config.toml
positions = "rope"
qk_norm = true
attn_scale = 0.324
lr_head = 0.00498
final_lr_fraction = 0.0
MLP neurons of a small language model. Each row is named by its layer, matrix (up: input weights) and neuron, and shows model dimensions 0-255. Each number is 500 + 25 x the weight over its row's rms, rounded and kept within 0 to 999. Numbers have three digits each.
After each neuron's rows, "fires on" lists the tokens most often at its 100 highest values on Wikipedia text that the model never trained on; "fires in" lists the words (lower case) most often at its 100 highest values on Wikipedia text that the model never trained on.

L8.up322:509491477464502498489488492497494497486518491540519553529507509496478469523498512502543540460494480476503479475547505464459481495500469501494520505526467534512519515509513515490513530508534470484524475504512459511507502482500555476494542532572482501552530502509495535521500467508455451473511470487486479467501502501495506514527501496501529449449520523519519448472484568477488478495506482491483500522497474478497496541490522539501493479467497499534504519511527537531568492513510498479526520498494518418482498495527552516494467495529487437496505478532504490495463479509491490516504487503521472473542514481477563482496469512495485509486524472471474546512448492506469489484487518511495460517480533492498537506496511502522508536497539519484543529532471490490486506475513443
fires on: " the", " and"
fires in: "the", "and"

L5.up364:511473480536529480477492532504507531520510544508481498502497492484516446540484529520514532464492514494514470488527498482518497528485512527498493512504486497486473494497446498495502501481485506492486473471535508503509524475533498504552458478482462485527490518459526504473536498487494503507502521500561481493491511505472544444475518510527513511501530490494540501500504475474480500491497536500500476494490522488473501488497551523478492461471487499467588519509498462561508503454477459496492529497526570480511489484489519480511520508470464504497505445510514513542493461484485458508544494462510450471532475504499517489504506475496479514440506506483521478483523543526502477479479429485494519515462501508491501474519439533518494504532514544530510514491510476500479529445490434
fires on: " her", " him", "t", " up", "er", " his"
fires in: "her", "him", "t", "up", "his"

L3.up179:546510527462467475488495488517484516460509468537487539476440500532503484486455499505486475496526536485500523546473487503475489543467516545475507514492484492498498489485507547536507457502460473481517500519498474535548526464516517504538505505480529493529478516488505584515501504494480530518501489484518520534543497477509486471510515461514485503436502422532526480475477496505462499495530530485500471495503497492523495486545501537499520479405554516516533507535508514489487495521517448508498511539504497504493463479493503489510499528510518484479473523489511497550488505456498485466456485487474494469494503499524501521477453457519546509487479494501509492479533480524497510476507547483519504521454479514486520514523463512477500495499516480537471523506520475481492478513472476
fires on: " at", " res", " not", "Res", " Cons"
fires in: "at", "not", "research", "atom"

L3.up1011:482505474489494483496514534471539491493520512537489486523499510519493436536505485531542480481506498499511502478482557463530515483536524469476511473564478510547534486527461476492490526481510506493510521504558499529481494493509473533480489448527490520536485502485493496497492462501482560499510558496486516515495514531488517478507508499507491537459545471489440490511491529507454540524483496488533513534515519500511506483508472502478505517500495502481515520532489547501532478556492518493516487465512488506484478459485499501509501489495526550521473453482558503517486457515553475508476532480514569541542482493576530528527487507515524507462494503506488533520466504533508488477481535502531524511530498502488509499478473465514496494511468507457485494479526540456489499517493485
fires on: " and", " with"
fires in: "and", "with"

L8.up613:526468502526520507473509522515462524479516512492465455526502498510468517567495524555481486518497470493501515479551500510502503468479497495507511504531496481486534505537485491505487480529538522420475504474491486541488470485460515513539495523517505479510482481462498502468528494460520496516515484418502459473532501537512509470455508503477497519503482492495512449521501489537549525469508518512494500535472501484490520540498508507487487481532470506502479500478488491541493482498509531472456502491485499511436485511532470525486423491553483503499505451522504506522463442521485516484526470511492517499512538495476510509486516489483497513484520492501551527486501525548489477504504483491531500545557486552487519479508502504488507542484488493495520509499505500476530503529461426
fires on: " in", " from", " the", " a", " to"
fires in: "in", "from", "the", "a", "to"

L3.up166:509446497472518486513522508483518554487439532481447526474523459495484533518525495526479510502489515452461465503490500480515465511502536497474470495485482505471479540537509533537522486489487487480536475520507494513512438474487497464521460481499496450529474494499498506524511522492445491495519534502515508515501500452499497503480518487504516480463511495542514462485513498524519470523497506489513484524468563540471494515489518469500521490419516495496546499520522480521489501445506487475529541527517525504486511496460517519489513525453489514502465492498467489515467479474481537547524473470486502507538524495513482507491553494498519452514536473492507488521463464494519455534500547499529533509517514519463536495514523526508519518509460511494485516535476460457515494465507472
fires on: " up", " ch", " along", " sal", " dep", " down"
fires in: "up", "along", "chimaera", "down"

L7.up982:523528501499511480488511475516523520456492490458478467552491495500466478514480504502521487466486474500518497500511505524461495504502531534522487475487490512461493495475490527491519511504573517480501460466514504532535464495496544546491506570539523497521466477480529504471524523474483491540476450517460494500509471566505523488500515512483486520508529501515575465504543524519468561495510502487482472530473490486444517540521503524476484495508494523475516485524491553485515469517502513516491532493497496529490465504502499523469483484535516483520541456496529500495519506537469472517534506470510516475519496509507518481483530501501487527477507452489504546499533533504443490483530514502529526534443533511472489521506478446493493525508517477479523504537485450489477488519464506
fires on: " until", " to", " since", " before"
fires in: "until", "since", "to", "before", "the"

L3.up981:507518480489492493473517517480518510481489492559492549483516429477430527532477482544472521502481498453489470493483502499518455519505531460487494481490490504484548521504489501548537490494450510484483487510471553514512467485470531481499439481486523482528530475538470505537474480474486487482494516509509530511483457486505490525483516495522467505556489501505508463527464513497538480508524479523511481505483480504475507466537523455492516531477534493522533498509516461509470485488517454479484492482515520502506505471505466515477521514489464506477508527491511534516448469500515493520494478472487504504511503493526530508522542512520485450509532493467492498512485454510521510501476461521487541544537501545480533463500491479525533556536508524508497531418481482503512527489500500
fires on: " on", " up", " along", " down", " over", " km"
fires in: "on", "up", "along", "down", "over", "km"

L5.up301:551465508511516503519527466483491486520526535479518449459495468506484465484526521477499449482489538474520532505513521517497492467486491551484506530552484522525450520507493487520550507510490496464536471516535490513443491516468532508525507515503460542473496484484518512509546485484504537496526518511543499485549517507507514471542512448489513526478537513511518509544551555485509439468496503527498480565484569512541501488497515534506487483520476496458495524522487495506474470530468483506473513512505510431478480543490499507515483516557499500506545509510496541472508497487515482476484510492511500480554468523515521513490506491508514508451488500477529484520501528504477480482474501484502514508509497473502535491508456494521503517476485482491528497511500471508472527509461454
fires on: " as", " be", " it", " considered", "d", "ed"
fires in: "as", "be", "it", "considered"

L8.up734:488469456473517492488539502492475494432478495515478506509509503501471485516485486473493481507488517518480494493541493495512513475487483474482514553495481473452467452502511507475486529496512501443478497510545557519468480501516540543525507537481510448551492513493525532513510463476517465531551506513524504506471459511506509511487509486496509517481522507504508492500482541520498499488507500495526504478468557470452493531501509471499459488514588476487523523453486500517528439532521506478422501531474497512532535506490504519496456491509496533483539492465533482520519537535499462547496501468474514472527503486499495491495501482483458488464486487534546499518520493500498440524530501475509517513535510525535514459528467524501481501506466488513525522496500517470518488492501512
fires on: " the", "The", " The", " of", " both"
fires in: "the", "of", "both"

L7.up945:517506474469463531463532476505466473468490494566525507504527493486506523496480463499495502524518510497444490490517511477465507497469484490487490470515475503513498487506541461523489552540494526502533486478498548520497440509502527488498552480501482479572525550521517501529491526491512494506485489491521493512532504528526485498491506538498438498528515445519519463469523515472519510518463529540479509447485484500538509488488507482484503542518557526540464529502484492492525512493517510457505531500507485514524476498511474448513474518508474498517496487504552465496489475505528496503431464511529441538478448499479541510492479498502476504512489499452460479502539511480474467520510515504490474507530541535469486519466505514508542499514474507517506509545501469478501494486485490
fires on: " the", " a", " No", " an"
fires in: "the", "a", "no", "therapy"

L5.up389:501478473494481466443566491547514500502463511532520465476480486537502499492513509518547510485498488496479505465525480410492505478519535490507509477533477500520511512494464474509528499539522500546479489470532546547482483483510469507479508525543468499565489503489488509508521498512478525526477520510558506541541488506521486508512504520493503502489532472501481471517523474487457542495493460528493479481494502524499500509511520486521499475462492510466529523491508506529509478480506494508476521485530517510518432551469505469500504484483475480517487517486510562521498515495527505522480470501478497530458498512502502529491496523507488482430507500460498468544559450508497501503511488544478459542525551497483507516496485493506520507535545529549477493470493517513494512460509470
fires on: " the"
fires in: "the"

L8.up275:530505489506521528535499483529531530519459502542515508480502505503459489488478498503516511516496517516463462489481552524474511498463498477512509531507482511510501510502526501479517491532532461488512490500496553579466508458500495500572521494501518473524522510518477445498501470491465511475473506493487486474463500505504515502511501512489500497494529472534476472477483540494536507503478564481468501517480497495464505534502495510494483499438547512497571548509496501508537472522515481465491515524529485450505492506490555505543441479509486501485506465505526508530493492515511494493457492508501520519494546483470518459535453502482477566441478471491514489497469472465480492479471478518520448520513537511491507496526525501463518500501519497489529460518462456514484521480471503
fires on: " the", " The"
fires in: "the"

L7.up167:489523472481496490491525512490518496457512460515523506507522478527485496516434454524518494488528524490454451486480518534529508476443495474475464483503496487490513527540502505508479489464534493492539502501492537550503508498458527483473493516507522530508470539498517538471507483467502507483467554491521458477516474502479516507498514523501518520515508491510530515475528510486496470494463495487513538483463528512517494469533511525436510468520563508524499509481483520502499566519454489445467520495508577481454497509481479502505503503509475532497549469479555518507522516454496465484533529498521477489483515522490516494466496498481483504472519501532476502476500477493493505491486501541516477512518493486501484463412476497489513501545478485534520485516507519460515467498465460
fires on: " years", "s", " months", " km", " long"
fires in: "years", "months", "year", "km"

L8.up752:512471501494501512523515508502468542551543514514447519499507451500487470504537529484521511515479519526508483502485508535503485510464504494516501530517474502485480513505529507492484485522511476437472449478507498537460507528462516527499522524559547488481483519493541510449540518507527440486503487492494435468482501531501521467481508491483532510508500473485487472519509544486454491473494499499490493519535546529498536503530554528509523498479495510461529508519485508533471454507511498472478536536496526483498501502526534531489495496509498535482483492470483528498515471504541497514510513521561480476495497476472470484495432493515478515503477505515506531518479534553445513475446494518505494516518461551509488486507478537496489512540505530511543524505502504429495487504504479
fires on: " to", " a", " announced", " the", "d"
fires in: "to", "a", "announced", "the"

L7.up129:494485442459496489504531463519489564453477504546498468505481483520508496542491487474493466469522491516476449498517480466499510479475458472480514495516472510515489497545502491530498521461494519459500489489515529517496478504489499502533485574494476484523470509488494495493466495467505440544486504502570524480480493522570492532548499509516485520476535516511505462499500505552456536483491528503518495476533521532501531500502499471500479495482544509490537550517495478512505445509493476451436507541521484475505458527500497471492476496500474494514504521475508518541520513496536477504506474481529496506514505501480505482493492506508468527455511459501496492484544487448471510519502483475497486532533525544482526507511485559497513522519498471505521515480497487448464485493480507
fires on: " the", " all"
fires in: "the"

L7.up974:471513508496494531483479493505510485480496510515446523534468514547490485481467533503519506488502531518511505477477534523496516466523499537504508490521469467509442463466509512498521477502499492467459522501518450488465513482475512505495530508475508533519492513493523519429537500473493478466522459504506502511481468540477491472529506513528536532535533466509483504461465505504485474478543505472486470470521472503487508481536482528479493474490488512484515514554495468516495500451491475523479504469527489475494511522520503530536493493485498541477458436431485503498518488493544529535517516490498525439529518491482502533485475573532477503476489504493498518513500560459460472482496458518484511516459441474498546524506532497490507515494497454521502490523470516510523493502521479
fires on: " to", " and", "ly"
fires in: "to", "and"

L7.up245:530459469498495486496505465498500520504445485539456498547518464523500497506484502505495515454487484523521507476542520502504533511487510516513527509474472511466480473524504527463469486466515550489455450460498492498480485493479474436514479538548514506497506513470487518484488498525480451515479503502516479500497549516540515529477502499517474485488519512534544478512504516457463513485486476443489509508519479549451497521479494520451489481499516547502564510502489489529498477485492446530470504551530521498520468519507560490573492490537494465514495462465491493507544476513516516481521494467510465532540507517474502495478489510514484495475480494479531481459506532530472532485474492511519497540480519502492549504481502536511512526452505512495488513474498473497473520466495501
fires on: " this", " the", "er", " both", " other"
fires in: "this", "the", "both", "other", "that", "more"

L5.up977:499487491500510503518539548485505512454452516494520502498498468475502495459482523538525505457483514481490493521562506502455460460463537498448477486466491496498500483580522500497534540471508520478523488469473536513495512486446519494568534493541503482503505521537491510483503471495466484487523513489580528520549495475482524492494510499517482505503555493517513457491490505479510491496492517549488494479475486517515489492482504472479446542514492478514524511509493505475523495479445514483464501474527507510476503543516521517485462510560487503467512504535495485512500513503496485494465496514466493473510512486516494487514490539516507527508536492542493562510532498548471529489469512524498466510469533490469491562503476546532533507490477483501461527493508478509501487517495534
fires on: " of", "de", " de", "mi", "vi"
fires in: "of", "postcode", "de"

L8.up184:443499529480496474477478539500492484498478533504471487476494482541520495503454487507533474520508478489499446481529531484501493519466455508479535472477479504484522485478480521509519499490531501519496546499505520515455516497468504518483501562506530446488505459522486541468490512482523505475508534510478479470501492560551502555499506497533528526466495478512493501514487504492471516508507530531513469488466511508491550474532517464429490477492500537497558514511509502516521476465457486513486502510459544481460488525529522505495495462479484472455532493500505508479491496505480487504515495512488508481524491510475491512467487516515472528488485486445528518465551487521486514512466480466480490511495517526491519452469456545470484523559512509508540519490482493468463501512482428
fires on: " I", "I", " never", "t", "s", " not"
fires in: "i", "never", "t", "s", "not"

L5.up268:441475504487459522502499557484454495494491487510512544493520496458483513475532492513512513434473492501516541501491534490494485471503505463437504452515489492471495492521500502521444460520523473499515502477535472491506469516499538513520501499493531456546517471497542547483510495490465486512495478482537508496524529530495519451515507521481453550509473518501492443557514510465486484519500475540489503488493539479476520482479500452501497512479496510559540527509502516494494499525500501484460500532541506473480512523487496487481455525481525485485486472503504506487493499526528542541460519505487527482534522486472535509528512513498509489502510537509494515490531538473500475514487532482504524509468483526499505501500449494459530507514511478493488553551493466450487430518489495
fires on: " for", " of", " de"
fires in: "for", "of", "de"

L5.up128:530519506474510507440532527495513493516531493545509471484515475481499528505523453502523490522532488518443474490490498510485460451480483482517493482487468437489525482516507505533521508530511476509503499510529496532549477480518521503472531532505488533524496482498450520540529544469526506524510512511564454474492515488513495560493513522506512516509521468491514481494508482499500494434520504522469481496513520544482534523489540515508535445496524513478511509469468507521526502505495515499455535469539517539509467562486468464499521490478485475491527489484508506491554502467519492534496458487507485536511519517485515474490506530480467511506474493455467464448568479512484534515479465503510525506517502532489527500480485559456515532484499484526503501497486497485534478502478506
fires on: " him", " it", " them", " her", " south"
fires in: "him", "it", "them", "her", "south"

L7.up515:481525522514442465490524515490478509514507493536469487504511501461534476505514502478515508465473515526472437486497475484548472525512474503515443541478477481468485456530468484471488490510480511483505478474530493478478516562474552516514506500520478517530479531498500512560499539504503511484501535512511473535493472472463519458484509498510449528499531477522489493466507480481482452471507514523453498474485491532467550501521531509489528475483486517506490518520497498514485504463518471486458517494525511490515470508501511519551466501510504508458539499474494536472520493483519532517555505480528511494546484504498488479476520492510558515459501483455471478500525477486475504454529476463509497515465518497503496566502494522539494525514524523549533498535466497471527523476527519
fires on: " to", " him", " season", " it", " her"
fires in: "to", "him", "season", "it", "her"

L8.up151:490514481477499499452500463457506523478517543505482549526477453501515466541510537511520503479529517480462490510558468465524471485507504485510532522490465507457486510515469503523505492479487498462463470490510504490519447517484543518536488530472500508511516502462491548452505446452498471504486480480488459495520491525555500489500508481508468526519482484523526520502493511492478532494504475514483505457491513527547512531490487484454502468537495503534512537497469512502505489430526501515497499487493535516499468505519523523474476513521500465525511489513538523534547547505520513531514531496480461523518510513493494474451496474489518536448497495439483466534539532495476505457492504505550483517522525508475545478518481481498505493549490470521471492506498468483473512527509533
fires on: " that", " who", " what", " which", " ratings", " the"
fires in: "that", "who", "what", "which", "ratings", "the"

L3.up736:468544459477502462493489507473468478459461504550431546452493487494486525537481504483512489463512522495461533492495521490512500517491514495505501484489492463466514464517542504543505486483501497502499522483488522471523486538462533509496500514473491504476510507524528521460485488470468552466518513507488530534489486492456495537493510484517474535501528491487514480505487552481528479507516514518481500512514464487481520449560470457492537508483514455487514513510500518532466523466522481443495503500494500520496519494536449513504490527482505490497471529494480517512480497506494525542520481464503493514459536507523535533525519482525486490493525527496473532460445534515508451460488510523494487498533505516491529501521497498526538496558419513485468558491519506520523491475522507
fires on: " up", " out", " down", " back", " Up", " off"
fires in: "up", "back", "down", "out", "off", "upon"

L5.up533:502486474455499448541484504524494530448488515512493479519495449495490491522468535497500518513492516487441503509495519533510448510508508517490500523500490506467465531558487500515501501516488516480477490500510473530509473489480502524534541512505455450513512519522518505464500513462487481529499507502506495534508469508512501485524506505481484519464505512559550444508477552483528500479470552532464471537492509462541501483485519496505498507505513501519461511515484506492523506522454491491492481555471493487502509495531513534501463485531530494435501507497476455494523477506501507469468510538525478424494428475507510539511497505485458430476515465543515514521489505545511457509469527494495494514505462519468519512502472511473527513483490459485512536484500483486488536515478486
fires on: " its", " their", " of", " in", " is", " as"
fires in: "its", "their", "of", "in", "is", "as"

L5.up172:499501504514475526485490510533448468494485476504491518474475485537431487494491516527507526494488482542494482511524520507517511453495471453491497500502479522512484509456440498520512499506496460508518560504513506476502473507468511542520514510520490487487479539491493532460542530501477516549507500578481536553479482513511479491520516494486472521528531506517539494499542487497487492517473477514487502505512524466538515514548533565530496504534475482525514510497515546502491506503496473509476530471481511502509492508477490566554471464473484518514475501514512539507506454480510498502527510505553487500556498494517571490479507519533519526448523491527505487526542507515485491450505492510500462526529518528486518464475450533497503505537466490476504482511490505469470481519484525
fires on: " he", " they", " she", " it", " as"
fires in: "they", "he", "she", "it", "as", "place"

L3.up785:455497517421498476481482482488509542441452480491472513494512437548446469546466511535506460502522491498469456520503539455490477528500520468509482501480495480470508490500490543519521484529478465520502489502479466525528478466511493515507537509480545485576481503515528496497513507522449522521516516474482514489491499476513496538468510484505501498484493502520503452531481476504523482518539516527493485537522465505504488479485497536529490467518494532501515528549509501515472516498460495479495492506536485466461470468534480537520451483495488496463484532490492522504463481494510464525514467492456510444475482504495476559494467469532507457480515511453521538497487496508528491510488496506513490509510484487501517503497479493490542507455485508481540493478490463507496505456479488
fires on: " in", " app", " In", "In", " do"
fires in: "in"

L5.up796:505519494545500508463530526507539584511523506535496518490479475467469507472486484518505498507497507478433492474511515504500496489451502529493507495473480477469538516526486536515520475485495480469492496490527483527514549468512512537520467499514471492506472493515490538517546503467527511506516560506514503528526483528497524541499518541488504486466525474501527492531510481516510559478495533496505449499510510527458524535518528513504490503519472472488502511526487500528498535522492530494497477449477577485517477495497512501488499520480475464473511475506535553492506457471509542490548493471520479512482507548468451506501516491536494477483501463504533459458513487508474525522511463522507474520479556546485521463506470536482530530513518485529476505470492517522513517460485517
fires on: " up", " out", "up", " on", " over", " back"
fires in: "up", "out", "on", "over", "pickups", "back"

L7.up707:498486459507544544483488509520495509506512467504499536479450494507466488534509514522511484501537479489442478494499551511486488513501445469497517525540476472530472502476525526554461515516501504497510488475533545555457444486452530557485530544488463514521508520539496500478511449498484511516511483492571500527561496527505524508485503548523514516496531456481520484499536496481500540505486506536491505472471517490538483526483550535508483472483497480478481523495516528514523450537519471502499484485525492501462465496488534493505456468511486515498505487502510538503505486521494493445533476490516467439492512493492497506482492536495490501455511466491465529469513527512480500508538497505518510517510486491480505488491528445482503518477497523481506523525512469470471485488470527
fires on: " which", " that", " as", "the", " who"
fires in: "which", "that", "as", "the", "who"

L7.up710:535494486503478464494516533518500515529502466482475529461491503543471476487491476523508511510512449530482459537501501537499503486517482496468502520472496471497508518511500537550462522478530472460526530488528534477524499520507488517503565549503541507501497515520505502499533447516455513457516471509469525534516545543503498465495515533516519531506546490547513493536536504505439532495506472535448517526474515491486503499500517516501494490515510502484497539492495527481502488527478479500497514498535499514499492474532538475502509497482482521510526523467494528485520480465505480459492457470551501477513513515498553502476521516541489516501569502479513555463546535494463546451498530525488495545496490505472457519471495496513495483474491541507476509517508476475511523517450508
fires on: " he", " it", "is", " she"
fires in: "he", "it", "she", "legislature"

L3.up615:531514517462439515505529542538463463525520562551498498535506490501480481520469503488542481485478476514503542488504512506518526513504512522499482522532475531538495496475505512491488475521501501495469450498457497521525528482442540474514545511550468517525504517515546507471520510474463539498509507504493508491513461469504513490479510486522472524492526509481552449463513500517491504560443484502485501514506497507519542499545467481502505528466498528529523512485492421485483505509515477511510485492546500486513473496488517514501475518529518518498491445468559504495551500503505503524470509530488517475494520503508481497520483479545549497497510495485481507507528517467464497505505506545494489562487523518484498495521512480494503521515502523436470463497472447488516490502544513
fires on: " to", " and", " until", " through"
fires in: "to", "and", "until", "through"

L3.up791:504502498502479527463512500542475494543498498488519475539509515522452496473503498479503458463517453507502532487507529459546503500515484514467504503513481528496513523484470494477508498516529512474448497493454515526532478486468525512468531496557491507516471525536546505496509504463492494496525532520483517531526452530540511510530509532498480484489532500521495466485515485525468472552438506510517473497505522508483530519547500526506511550484475507480543512475507534530493469531456494504468488533522512530541483531497549522513494500529505542487464515474526516522506510495522552514505530504476508476483465476546560510501522517534542503483544523487483489511488468511450493478473537543488512560450498511496504499471493488480512520496507552460483466493481513493488510523524470
fires on: " of", " well", " to", "cc", " and", "af"
fires in: "of", "well", "to", "soccer", "and"

L3.up599:492522524495518472463504496495488495468512527513478504460435523479482501511511538501523460528547526535483479476515506490503478487458473562503482520544498470485498489502538487515525515483494543472533481491515489543449491494474539571534510527521486504560520526527530503500502466499499540490504494523501499526531494536511524470535508528518483562510550487494530494500502499470486493499481521511526483481491527504536487478555528486488521489442543465473493514534462479523483481518477477496486501481485535482465474518500497509500514496475509502479540483465540540520546522520490504502547436478472490479475465446505481500513504538508494533460515511500490513455523504468507527482498501498487537508490505519499510469486521556494519515532481482493538502476501501466481449492486490
fires on: " still", " not", " never", " even", " long"
fires in: "still", "not", "never", "even", "long"

L7.up414:462519486482514480505491538460514484469474504490495484545494478556463500454492499502512507515472504479467471471465506516475499458487505533454490495502484495546480499476527501531495489504485487499502475512547527543466484508458554496519540476514474482517498500522500469485567478496551504433526539521563507486526458508520520498466508471517514520517529469501511508466469546515494468529512530472492503478507537481555516528541500532465443491482500457510490510493499487493532495499501492490467509503511517511450488547475524522550456525475459502518518453478493504516550487525491512518462488521526502485503536493508515498493504536514506471508531458508514515517530534503483487509462454529466468529495482502499502477452510503485509526502505479528487479534505484507514492538511474
fires on: " he", " He", " and", " was", " she"
fires in: "he", "and", "was", "she"

L7.up31:523503480481528458492541540541494511515484531511485500494517460533474496521447506474502490491460479495519497522531529521487492478497536488493542492517487477440503538529478542458471535518529498483425496514506524547503514477485527526539508542543489442478498502483483530497505518502500515484534468499535477482522511492512528492495497482541508452500499503499482498456516500477481496492493487502463525571526520476479505529484514519520471456473518520501517519515522540503512475521506503458492497493482477476516492523522500519512504486556499443493505505476544492522529449507517448518494502482501479466516555471498487515481489514508477498466535456513499500468487505550481493524456496544487438524516513513507508522540465495511533495559459547511504520504516499509494492483496481
fires on: " the", " a", " their", " an", " with"
fires in: "the", "a", "their", "an", "with"

L7.up164:532486496487497483488519519526492496467446518526470578554539490568487501505490513527492497501562486510431516511499517473487474497518462467519514503524486496512548489462517492504476510475455499462503516505541516566469482515534560481529507518495472456549511494501503503506484469488521487486488480494483511448474529500485499461492510518485453529490486489552499474473539503499514513505533471586502501472499513504517458533512499541479500540490485463497508503506466492512510492524489489523506547518531550505457496496494522530485507502485494523484520475509519504507541487492508570483490515519477498459516520467521504498530505523504502527485531500494494516486519545460495520498501500549493509525487491487480553490499494474481497537515506506507473540526507516478494503518526469
fires on: " who", " while", " but", " which"
fires in: "who", "while", "but", "which"

L8.up228:510482533528479557489527470537441489481474513513467513523535504522492518547501511495526487444470504504535527494533494477457489488497529493465487532515483511537518517552494506478481475553516493491510489477467504523582484481499526486515519490531453527547459499498494539511488519485464493514510478530501502515541517493496510525542503506517477502453493522519498467485545505466502512505533543532493507494519476547522488542504515515489516501457482499477556497517492530478524483512492475506525530544557501499481493500475476532515494488506503494467509465453520544494536517480497503537533473497447456502518494491489522544508489481578497501494540475512503489474521525508472456495498518500517505511485506521460497477481530502486513549515511496492505496534512446477515490489464498
fires on: " to", " To"
fires in: "to", "tomb", "token"

L7.up858:545459503507489459488503513490493487445476529538486502507461485511465493498506468496525471473522465483501441500530494470492529441488479488500525512515474452528503519492493525516472534502508496480498529459561550526524469507467517503518522530476445497492493515462507498457515461514506447525531446508518536482499457539509492491499508483515494491515517519523523497548519519500496484495489534490518474537507505497503506521516505510489466473452510461514522556514495517504520446487491515508521538491525491502494474495474553543525509501491485497505509461505513531511500480519483476514517511498533529452502537448488545510505490491530482525447548456528495514466567531501473501526519516491491509530523514521511503471448503532512497503529502508481528506531519502455513515476476532
fires on: " It", " He", " She", " she", " it", " he"
fires in: "it", "he", "she"

L8.up890:479485492522495506467546474523528468509516530499478521554485479519506473494533516508470477460492534517523493462546492508478528494477453501476539486502480483469516493504513502488498492511521473487515480445500497523460478479504546544483502503560470478542490502473494513489507486490497488523487519521513480470495504546550531506501502518516460504502510505496519493456471521470455528454498468443533549508493521524486542505530539499447470486505537495479522523520448529523464491518494480496469468512509544479480488505474511510527489477508540481504498497475509537499570496527514499506540516519514510492533474469461504502484471501501490531442510486486517488555479548512488485514499445480499542532469491517507568480518463528517495508545484483498499472503491500515497513456498485
fires on: " the", " to", " and", " helped"
fires in: "the", "to", "and", "helped"

L7.up580:489450505498521496542527502502532501467499552498457534493523522543453457505497478537524531474448454512484442499504535457521539499499511496490521492528481477498490470499458503531497550509511505490509505498498515492483473472483504564512495523459516434544505503480529478466520526510482502504531540550505496507521464510514513502481512505486503527519502486497505505502499522501452490509440519486490556508503534479509543532521491520460480492492529467477522523559483465511525483510480491509519530488482535485454515512487485480494476515514534509483499461478540470469512467489484476511478487520513525496486572518532490497493478521524484512472498475540469527475496520519497516546476505559528451513480496501509491491506493451493523543490490500499509519479521468464492477485493458
fires on: " and", " A", " but", " With", " so"
fires in: "and", "a", "but", "with", "an"